Part of a small language model's weights.
Size: 14 layers, 10 heads of 32, MLP 1920 tanh GELU, vocabulary 16384.
Training: a variant of Adam for these matrices, 9427 steps.
MLP neurons of a small language model. Each row is named by its layer, matrix (down: output weights) and neuron, and shows model dimensions 160-319. Each number is 500 + 25 x the weight over its row's rms, rounded and kept within 0 to 999. Numbers have three digits each.
A block is one neuron, or neurons of one layer that tend to fire together. After each block is what it responds to, as a language model described it from the Wikipedia text at the highest values.

L5.down547:560520484501493523498512504524490556494498521497527508482508478506476532492517528489524509494522538478483452466481510533485513541509477545461514466494485459538518526533508481518510465514476556502526491470517494472521518536510501488507482488456448442484495446512470521514494477478453501507491513494458479556556481507539494489489535497481510497509486522505495523487482505497530496519474522485500452507482471473500480469488538519539509511545492474525490473490524493530498502495510542
L5.down905:481479515480516475506506448533496531467508496481482569503537478458518492532488493480485467464504539512511509481522490490513490502478514490478508522549541505497518536526491516489539506493501505505513495502579510531509480501527472514477473513521492510486462437536479522495461525533529528474462519489507430528478512485523497496418540494497521487487480489512435457522467524507500537492535513478468484471509446467525467513482519480534513521531501515490513499499508467525506501493487477
L5.down964:532481479496503499522509454532506542471532526493471519500500468477530479495532526491537494464521452501480506523455481508518518458499498509490525454509491513544500494510495500508486533524482497516500513466487473482515491499489477479487490510514473461500452532518490572476470489473501461509464488497477538525528476537476494489479470519468490477515534543533500517505435507507510505511464524483494481513470482506517490504473563501505519489500496472521475515515525498442512520469487546
L5.down1557:469477481526451514494497486524456529514479474477503507477506489488534501524534461503503472505525527498518514473506571503473457461561506487493523498537494516495492531525557520534495515500507510491484496514500502506497495534494476469496470502506459497484498476480461491497541504455528486516470522495489483550520486507497465507499527471471517521512464488513471520513463493472497496493474483484461518480449485468497468483460542484488509483523502523477477516511538503486514501535519514
Infobox field labels

L7.down59:550493472475496492491498453535493503486517517537496510485540485458460522479452478475525510535471454486485477483540481508493516520495519485510495508582526503462525520545493479492494504473490528502506486483460486498489524482490462489529558457464487499506507531564520490514509513500490496477508509539521535512503501531489491495469542511502506488503512504525486474540480523522483485514508497503513510472512485532482480483512519478505500528497456507470503491513517489486535485501443503
L7.down69:501514511494492458503540513501506508484495524547499489555521527501507496520479506512557494522487481511482513519463472535522520503483501549464525493517509497490498467480474499555536476501526545513463490535497482511519474488456544494478506469482551479486474478522485512456523506485474518474477535481530524518459511515499487500536508481519479516512444500484506516522446534490497521460493452490491505519540492512525449482449532459529510495443490499546479473491488539512541500531533481
L7.down127:490472498496500492551505475529504569468473495477503510490496511506548508507523493518521528483492502504478522516457475443465472471465481562539447516519484514502506515540533468496480485520473499531472491495500496465529456525546458481528466460494488509500491511493515529527508540485461494492471505508498469531464490526468484513470495467520522537510515490495493476468491490515496478528501482466501474508495527479481472467500515518496472502500531493536528464498558490483487509490496480
L7.down565:502495518490515507527535500478482525464469473500499497495478511462518521507513466496544475488500503489519526523522502505505535463489511507493496507457481498482525481497533501526467526491510505494496479524534482508516487460459467505524464504481509504489520484482537492497486499541518524538544466476494554523527470508478507476518521534492511520472531451482467512484486464478421496524474519564499470503568497519517523556426467496483525498527484518449514490490485512482493503538481506
L7.down627:530453535514448497521545449512539522499521518547462500502494503491499504477478503509508489528481519489495506485505523511492473477500475548532499481477484496484488534480487494515469459514511467499556481491507504535492545500509505478473485533482485478483503489552487538556495446518555522514482483479477485462498505490506450479503506504505495526550511512484507521472485483522485466472518521511531504490516501521507515526486495505511451528506537487495493492494481541506473509506489508
L7.down962:568480498490472528512488461536474496516506499494469524462487483488550507461510500501511507531530490495469523517493490471490471520490491513428519458491495527501475504472535493494513512521528450506521452468507454464479536514502560515492434502484511501453467486511537543476495470448496519548435519521496475533552528483507494495509512489440468490512515493548505485508446472494510509486498496459522482471523443513477469491513553498484521485474491466483516516506537498510492496494502531
L7.down988:506476448500484544475534522540527481512473515471471462463495516521507489476464562528554501510512519490507515482529472518495513518496464478508503450493512501500483520460528490547525515509498536460485437502510519516481482473482496484481492493485528492488483487481492541502485533520512545527525493473499535517490512486489459498531520513482493483516518492561500474491511473478480536486497457465491501526517452509531458482505475485500511547547469494495427531533474457514479501529511526
L7.down1229:506485512469515473541498489523537461496495506485515527538505421504480478476513508506525486504524478531489535516509502512530493506513485537477508511540550463478521506529486469508524485504505495510480533525512494482486475499497476506554525470475487494435468496516499527478501481518511545458505497493509464509492560525451453512474507490466488516448519532484511514460470483488492459483515506489477522474506490465513503503493506475490567510505553558518510496506543503556506504494509486
L7.down1309:466481483435548478476496534458473495483459535558488509484523540493499510505485486510547524488486526501535543539540526503516484511480474532547528498513520508527501526505477470489542474488527524514512462531504463525504486512531480454509520517441500520522508461462506470516518525464463524482489509480493481506499495535497474508521486474517502499517551496523521474481517522502543523519535569485481474524491497497460526459508497492522516526476516505474534494542506479477449484490469549
L7.down1348:467487457497502534486486518518489518564497508493531505498458522480501508515465546476489522500481444528492521506516532514474536527488496496473498470519500501473489534478475481503480482492525492484487478493526517475561556454491488497513481532539441488546498502523535501464537501487501476442479496487485562489518496514470532500471528529502522460495456488514527483495522471525493487521484477463471537452530471467484473518517486475492481532501493494483509498493451529559489504530521508
L7.down1370:515496498495504570475517525495508506487469518459515508503494506535495490488526528519512506518456466481526506476493508496501494519517496522482510499527497480501516488501526523515511533513536510454502473565542499509505457465512490477530476502494512482526519443514474515505491504487537467490545537478517476499498488485512512499514516513536510465513480494496530533539523484505425485492532463496494491499491499522556504507512484493502484545477506471443486500513481454553488435489503470
L7.down1401:528505511502516512486479496504505508472490520516502443544484509497433466527497527517485532458499513461515513536479544500506534494516487500488518510491498490492462489504544532464463463504508500530499510509542522509491498543493519483506480480411558449489506492473502504488503518481493491504493487529502501517487504483503485517513509522526523499495518483486521513523509464504523506488535461456512508539498497517499517500464491486498552484519543505538512480504524486502496470526543544
L7.down1537:539484514514505476514458536521515530458490483484486551487520537457524507455475511432465553511495474503504513494501485491490520492469454523496525509463475482490534527531461517505535479504505520499490494466480497504548503483489531500515501520465509513468509510512493478510469461502496473497507483503529500503515465501519514500504529493475481522512487517527501510522513464519486496545506484491535507511490488476479480503473519492479497539552482493439452492471461508533482537527476466
L7.down1610:516532468505483492526493518479495495488495491476452509475523507479507494516465521504503515504488511547481461529507471423535509491519524526520486515479509519507511518480480476493506505492515468494447485524479551515510471460500523518489484507498508491477506492490509488532476482544513477503484513496499510503516495485476531501554512458496532512520465523482443479465555502541506474503496474474513521528449488517472531512503473495475521511521457524527460521513481508512483504455516482
L7.down1816:476458507527509487533461513505457485491498501475495493541561518476539523490422513474494505512498483510492523490462460466541462547478492518467499512512463489524531514538524512427500495491525489522511531506511499481458471455442504487521507461528470474478505459497498476492514504506473506458536484472499489456483522497511483503503499510483517537483467498492509516483509497518471497491532456503462483544501448498510493490480487519500484522474498550507483515510531520547520545492535516
L7.down1856:502531503505492542501457493497493465513521500526490529525478502510498531476491481497531495528444490511519509464493501518531537459522487534499530479493518488456517509521494518519495485479477511485462488505486522546530512518551485512506502523499507525485527455434493545534480530490549501515492459521486508473516486501491498522519489502495433505504509482461503443473488505504526489453512453450520498526496535470546495526484511458520512428501472439498435483565437497516502490493493460
Mid-name continuation tokens

L5.down639:490547503481476514462489523492521468466498530449479514519502502488535575510483494506514540523508462500440474458480507456506482515490503490466499507507510502484519509502536520529447506503472446528483496503491536515480500509522491498475483485529547531519512493505527501464514512471521525445462485502523507511477528501486515508508490503472471460557487491456516499480528509477508496470520480467533479473503531477518509513522502480464489440468567516517508506507516464490534514513504497
L5.down922:471522503572456493528516513535517456529491570515514490456483488458480520476494521539482519517499490491492534493509534503510455486497511488454513503460502547502467499462491519472548515512504532459489462531509518498515496525528497501533532486506510458453525449486472481481540494522519521485471576502484487494483490502514554500484541474456526483468541501487461565485470463486514522498490476452499490517541481494498517505497514526510490487489493504503481504510511495523498498483531453
L5.down1148:512473510450534491477511536519469465472502544553501510518467514536495530518480502514512513494500500481495478486508495492516515460481485477544515534482526530513494534500473509501446486491533504488509434517511478555475472494501486490450501495522526507535515492492534474557473470482505495505532487532511531510505483511498508513508483524466491513524503461488526493462509491516539496489516497491493447532480501497477485532526515492464511502467478499499484476477486514430472521539515502
L5.down1515:492458508481475504501470447505531466515503517509515522457433469512523525495475530520503455492494474507517455550535492453535457477542490534498496500511522469519498492506505483522506535492455560488535462521524520487479488493492484499477518486509457507500499469479508541518518470529483486525515491511481491514465515512528488503512485518503496504472527495504530510477493479508500517549509489547503462512497497498526480495502476547483489498467519518479523438495481496472550485512562512
Possessive apostrophe

L7.down173:457520503519441529449452520520504491469521543486501496448483492540494539500535560524510476503509515450469475498497453512548499507514486488560501469528529530469448513441514539514488507495505574484490453560493483515499489502478488551495482480491522487475515520492499482519456504471531490504520517538495488524489515462498552496549478508516490503534495484473495482501497481495487527505528473518558484498470515482479492539524455495519479512485518558512498532478513508526534472531530520
L7.down685:500509484503486451481518521493469509492521541498479542513487503454492492464477527487524506479497560533546478511491509439475480488462490508502499488512503533443481480535520490486506525525457481500481496494474483525492490517495442519477489489532508441445474503533525511513506494483510493555518527487492467541506524509510416513527481510460549524462520501524500504516559497512521478470478474492500499443520484468530504499502500520517550490446492491486466478515559491492530505493529529
L7.down714:487509506540514500481521515486466529491472535534543542499512493473529493523485485511466551519492466480493544501479519480470506531474512503521488482480506532510501461495528475501555513478466506512492516501482480495507470497507501493509517509496486523448501443500501493473517518491486536483507489462507547531491525522513471498461489478492452539536554540485481500510546467472540469550477569513527494473523518506502496468536475511478484518523504520498489446490533556507482500514455503
L7.down768:516512460475479476497491504463452485497479504497518523498466522488515497517521536509512543495473463514507579494490519475507495456504491511519462498510535549450480533490555508499456521450502515540473481526500483485477510488481484468514515498517491446537500528493556506509461494509479480468484520496490513476499539485465523535499495525467560505523523519519527471469633461507507526556511514496503501506512542495483491474550489528470477516517466504517447496485504477488469508529493509
L7.down888:494516491473512468478460510457457497455531519493480484502472505483540504502469522492472526455508510500537534515478522443485450465442492499485529505468507494447508476528523521473492529522484473478531536510494453525502466490510510538485535492516531477479490495491545530527501501510455522473520469489508492549492544479482481503500527467503536491542492473496507509513475484503528489512485502519491484523545517536501539526483470510492498484513532484528479525470512478478524511508489523
L7.down1110:490515476476504498491501561540494518511491521518509516492487466493488521518576523491539512462478463518507516474520519499497520515483501442519504519502529457530473467503509524498525522484553472490491474500484475477519499489483473452517476512537467465497503518521530493491451495528487495459511460534497529482452498530513517502477503495513535496497498483486494499483559497487504513537502496471498488473523490513472499472503491490477521509476446529510521520516476544507514517529537456
L7.down1201:505518478489505493481510496472523481497515504493516521480482479518486520494470482503495487507496492532496513489509490531509507503507551505513512527538515495500472468478519527469525479499471468497472495505458478439506512523505455519519498474504480507534523452531489531535511492538469549494502453500508484488477446489502508479484510480520517499527500534531471487508575508503509528474515507539508499522504467480532503478497447532478524481490447516501477516499474489530495507486511516
L7.down1265:540485530510489493499474492504495481499546514509488463551531553468494538505561518527501503500477487465501520503531460479515551499504530472484476528475497503480529513490498568563492529491529489522479458498546468534501503474536453445517507535517462497486486475504467517493524511491485518491481448511497537467483473480487452497485564518459508543509488541481491484536532480549534509506500515502497520528459519490525504527491516508482512487486521455525500508509489541471483525494489496
L7.down1440:509557482485490537515502508534459532513515543513477510517526502441491520484524522495543482473488487500491482512505472463490517491504455509452538476473522482442459502495449485456527541491528509525521493441495487517490519515528533541492508515514488489467554500494516491519495528519475513528502524539450509503532470478486514486521479482490507504538539474513519456538475493522487469528550516486509546480536531524470524563500479445473480490498507478516528469482519487501464496487510504
L7.down1444:493453488505480512532481500516503524500495568514500553495484502474538505518521505501450534471513527524446500462499527528482490514484499522494482495506479521480489548527516490510515459477510480566487482506490528519509478464512493491484488499526458506487504488567489489482508510486517508470465511515500527501483448492473530523476494491465460515537504489491477460433490502509490524519517504476518506510466501455504540526485522503491494499492470490498501486523475505467504489489451458
L7.down1498:507456520469518517524499499467500514483503531501469468495501542513533537496522484535520484516472492493489505545535483516482518503487525516494494489471488472510515479494518540584530553498455466504476470512487474490513496464462547498507456482482513493517484500469527501498441482476503526473463491445489522500555481496488479508533515539493505463517520493484552550479533481485483483528462521516483484545503480505527495515515523504531474498480514528503454462489520491480494465495523482
L7.down1551:525473511515515515527516528508477514481538467470483549521471486478458507493573456495553494517530495446479452534519506487506476459501505456513510475511463516523455480481513519485502493505511506516463483461505474488522471440509521488503474517513490487527516507497506423491469499453478506486498497485515489506502529504488488488467502479495503502470474509473537527455516463531504477483471457520517518489495477485494529517519476477514504501457489487552518521489459483509515487507512538
L7.down1573:494482488508516469495532493494543517511455550521498492519456494496470544499500502484419466487499533481513550541498507498495485461512497485540511543506477468497547491487492491470506546499510502526477492520504487476546455489490503442527487507491495489476502501517519515467517517541505452483493463449488484506477534560497481518486543506527507503509482500537513534527485481473499488474447486528527545496515480494501548499456494475486482535551528494516470511505510519507512487483479510
L7.down1611:536492524484504506504486514538474471441484538474454541537507519533517469510503528486496513477460493466507464476509492485456529496457480486498499519523474461522510501512470489549531496526477545498502495479488536512496513521531527461502500490492508492502527483496502481492482471450495487563482497496479518464524486480526429508513478497529459518544511472507490481480547522518538470495493502555510511504537486483484496497485502491460491509497521459513497515423532483550461498532480463
L7.down1742:527529483474520523465499522476485483493463515509465489543505524515516492500467522511501496490446524500495542522499479477508490511495510523501487521487510485476515481498477510525480509492561476494471496456475529550494518524482472532460514494498545543517506509481514532495494491565505500469505506511515516509499480558501479511531493512493457495503477522512500502491495498497522501470484483502526549480513509475475550496476459450494500472492511479473489513484460526518498514488556495
L7.down1863:490513522494572498491506521490503476467482519480446486532519464497539500451522475451490516468498483519506506532483482494484509454491476551505500531474490495495451457523479495541461534498490490518483515486492497526533522480519481525498526478512524517494522511509512573484531520495487462477510528529483510501494478553530464527509494497501478534533485542487483493496499482488529492493487513504487513530495478518469523519467506458471473512457535478504566489509460475499489529481493495
Possessive markers

L7.down85:524498513467477466532503521472463470518466475485473498511445515470507457529454475510519491506472483488512500542533504478524539473474483480501489505498477489549491489527498495502507503526535475464548509485507508502441468492502496480483530499486502466527498497518546520503508524511540525540561520494462519477516484486496504512506518537482534491502520431522505552501507513512481456525542464507464499501538513556476476485540475454540484498515465568506521520508535547506466478497468494
L7.down213:524506465529501488508471506519533514509502513533496510493495491497442493488501536506495541487524495502467476488498472530522565525477510505524472526500484446521495499511529479464476540495472525518450501492462515517564477467511504494512585475524480522542510486486500503471472495515522488520485479519479503432496500496521472530519487500516529455499521490511481469551506506503493495538491479514517492490496474457472535486516503502496482500521470498491495561489470505536516500508464504
L7.down252:463486515493537485452471477527443519494503520488532457535476503491484510469470485490510551490516472535496509509492502508477463511492495495466477475515519501525491506497497518469513474523519512502518529518488527525517477492492483510555543487459497430533531475531496447513498484505503460472498509541495527500520464489501560513472515461499518473450499463542461550468469515514507508561477470456476476528501449530495499464505479467509485534518500456500474502470519464541562542492526477
L7.down257:510486533459465495509466468499529494511501497490452528505508492507548515512483488474532480532503497484518503532473524469515512485461499517470508452474516472494496524489480458516516533508509536485549471525491514495517581520534508510487505496525502488509456501526473532526503526500529513509490487539506498511498473502462508470495526506498473479510502521510456487530451499488509504510517503472525517479521502525520536469491514512538525496469522527466538538497533525506466507521505507
L7.down412:528521504500476490475498491543462541495491526462489520505497528479486522482547545485507496489532526527485494509464524548490524460505502520469495484461495495481523499458537482534480503493513513509475522487465545478481524496514516482501503516503471472526459528506490525523518470509479492468472537475523501547480536493512450499515477513517507520485488470495532540493569488507474509462503519501494453469491497493507502494504515460476520484515427501547502503516492536492481511531465493
L7.down491:486510463513496503508507508501522490531508455471518447489478530476476479531486505538508482502522491501499488477508503527508482463534496469492478511503471497468540492512497459519533458474481488486506531494491545518462487465484536471531566504471517545493465524486469474498536486506534471497521498502504515501481488511489563507488509497463525499483502514530520502439503506507485449480514530500473509540502492490499542499521511506473477509533476483498502473502478493501513504527507473
L7.down555:539495541454513497507480478539471543489477516459519483459471491490492494493529516501515491514488511475524469486485481513485518479501489506507461512511519500513535501500479498477479498479494531472515520502492500526521508479492503515512520495481509504505460501492507520489511488532537465519507539488525528459500504543489491497504499492564519484505506503502472507472628452494477538444506487472516511528543474506534540519534460498548517482518432515503519514494539468508489509502492497
L7.down580:476498563521483490508492483528521577524509531521502453470483496475490535524548491523490534484525460495468472513524460544484501459493485483496503501541496528476502485496474471440500505514502515469509468495458486450528519442517473516507517494515445503520497499475498483507520495504486520485489463511487518527477538517515515511491481478523525462488522479528480534464535545518485482471517466504471492500496479487504479537500497508478503477503506474462506488551485446541514559471494466
L7.down636:524446516467497494490529474514526521478524463502475513499513505503491521511489519443522499507485496476466459477489445498478544495487480510488511477505497500478471533545475500469504449557468484553514513470483501503492467490494498542506494483501435461508509505537539515503477492500537444565455474505495516503510488501502471464517515483523465504559503486482506458484541534507501516499516482467483498454501491511518495491480529493530521454498464493537516516485522475528514506552469516
L7.down769:509541526511530545494490505505527507491439511543498508526450455446485490473471465481512491498489518506509523491483496543538520470532468478514492480458479501542518529486519497486504488527522545484494508481522514533464512505468509497477499490463471477464490571451514480488526512508470498495473520510487478493477508484491497505535493488553487468485530512524526482482466511485512470468499473472501485500484470505500531530495467497548451461532526503531512497513493503536481493422495450
L7.down1142:479510516491542497496494489492481536467465503506488473485496475509503511474551507488491455528485517506488507464506484515517508518493494519500495545532479495500491486486532495539493485474508529494480479494477456519491494453481486452493488518513510494497505540500459478524508515515493498522480535472529444483518508533474473526498513534503531495495538476491559486493641487542486494530526468486499479467511529494499516545520495513499483502504428535477533487470502492507513492531493495
L7.down1339:509521478484500523510522508506525486502450482483504491525495505478483491532492512463474489466514489517532530497478532532536494510500467485527467461503520534486513519479476493502500451498481505473447513512482496513510506477512477507495531500521485480529534506452522532483509507473483531513491500494472477517456504493528498515499486449529523528548522504447508461517541496450503516456512478497510521478483486507485480519497483448467497539493484475522480515485499501520506537487518474
L7.down1384:520488507496538527502498483500483556531515487471462502487492513497497506488482499468513504517523489531516507497506494474499476481478531514479507507513484502453505516481499499508478503468549505503479498469499476519500470487485468438500513498502507468533510526505496496507477484503506457521506506522527506486524519505479570542526504460537511440482519497524442494461417462491504493558511485516500515483533457487501494533529498497482478475544480476488491534494486474512546545495504487
L7.down1556:550492500498505461452484492520512471501511553501506465527525485471538544506464515483473499474560471510513509452516492507449513513499513528495526529554509489516466507508521523471511498520483488487474484479481489556519506450530490498517482496493503477498478529485490529520469503491482474504536509543520503527519470523455514496537538486463498522532489535550520476460501479476457506469550466488470521511492518507514493505519497469506484516533498483502522526524507511462483487497509486
L7.down1782:525535477478520520478498503562502516488529495465464508478509473464477512470517479476504572510500497506502513497542461551508468479491487478485506502489499459486496475506529478463518502509523477511461466471498497521527487532485500513503523461493490502541487523514525477540458495515521479500505491506532529496487502527476524510533525486511520508475486487511463515520484454482538480495515499486524515504477473468511488518519476489486464498453476510505491504517493486542494563516529490
L7.down1919:489503504495536496445505491529499531509506509489467474457522491476459523512505506531553514493509489495507491541489498481463553480503453464530546482512477483470485477509488492490525418514483501514465493549443510490514500480490472532498484529490515483528497493544494492538481472527505508491497480476508537517498523499522530512526482529492496484501481504497503493461505508509448474505537475508469494507495508516471532542528473520499530492503441510493458470492467473517460512539502502
Final digits of numbers

L9.down942:460517531475522497506501516566500489532508518486504484511501511507517512455570490487542502448483537524533506536496501525475484472489464508463520512480530521471494467525498507488467488527483465525497507523532483522489468514495481494527492501496527515505489524501506510512490486509553466484513481535505481503492481490499526507484507484477504482516531514504472471494499558488479481494492517512493511559524469502476512525501500465512463541506518523501505487525449477484495527507488494
Trailing zeros in numbers

L5.down1041:487515459543484533558491554507470503488497549452523463486536472409535534517488512504460471534500457483499542521479533466496447499487499478518511508496488513489493454520522479489542487519500452490473538501515492455539480498500498492498470508499500497487526491518487520474523538514506501459508523479460437507488525499536480507486494450514557481484485487469476537519501499505477529497483481494518518488494478512475487459470493523543512469488522522524494566499543531552440454485460481
L5.down1076:476507449555519479536496553504521516485495524499547479494493496450515510490466518510505520514530494488508535483508474476445495510449508505522503496532508452501502445527482475522514491505516480465475497478528512511521497481520474518511522458503488508489513488495496486460534524471492504478503551494481498503491526528492470505507503475493547442505506529501488512514464462500485528473476488503516500479502447538500508452469481484507528503512526489499488571485512535549491462470474508
L5.down1403:479436518486465519525540506499522485503486447512468530479493557512509495527415456464489497532472486531492536499508557466526533509517522499481519515529502507489541542516493486538492491501495515500502522448501467427507516472521535472500502510513446526515494500484516483519514508462488505527488505513470509501510502485531498510461494463474520472525514499476483487478478474495521476486526489522457490503501480475505494530478525474505479474532552478528528473530476515551463503550535533
L5.down1674:458477494562461494523499490509506506540501487466528495446499465434500510516463514494522513489511477514514560483513525492482454518450506518526500502492484523463495490544491507513548476504497536492491542519524478469521472482557486497538466473522463482490523497512510514502538470501530525500494525513457500514504510491519485489512502436531538446479485538496465518505497477525478539488524469487515492498463454488502488480498521459550492533512542497504495527517525536542461519496480502
Sports table numeric cells

L9.down1029:528551520512506493490503545473508500448451550520521513493431507496466547516473539545496515518558540511490468519492518494511484486520477469531520493507473517514541514467466499506516463487480494550492532554489483495491470443507466530525493463480472493503513491476513510516487515499440469518511434521516523535493523535499497475508495490513517482503517561517501470469495501489483496495465478520473507517458526486496504533465453496536481510510510506520466501524468517526505579488501503
Apostrophes in names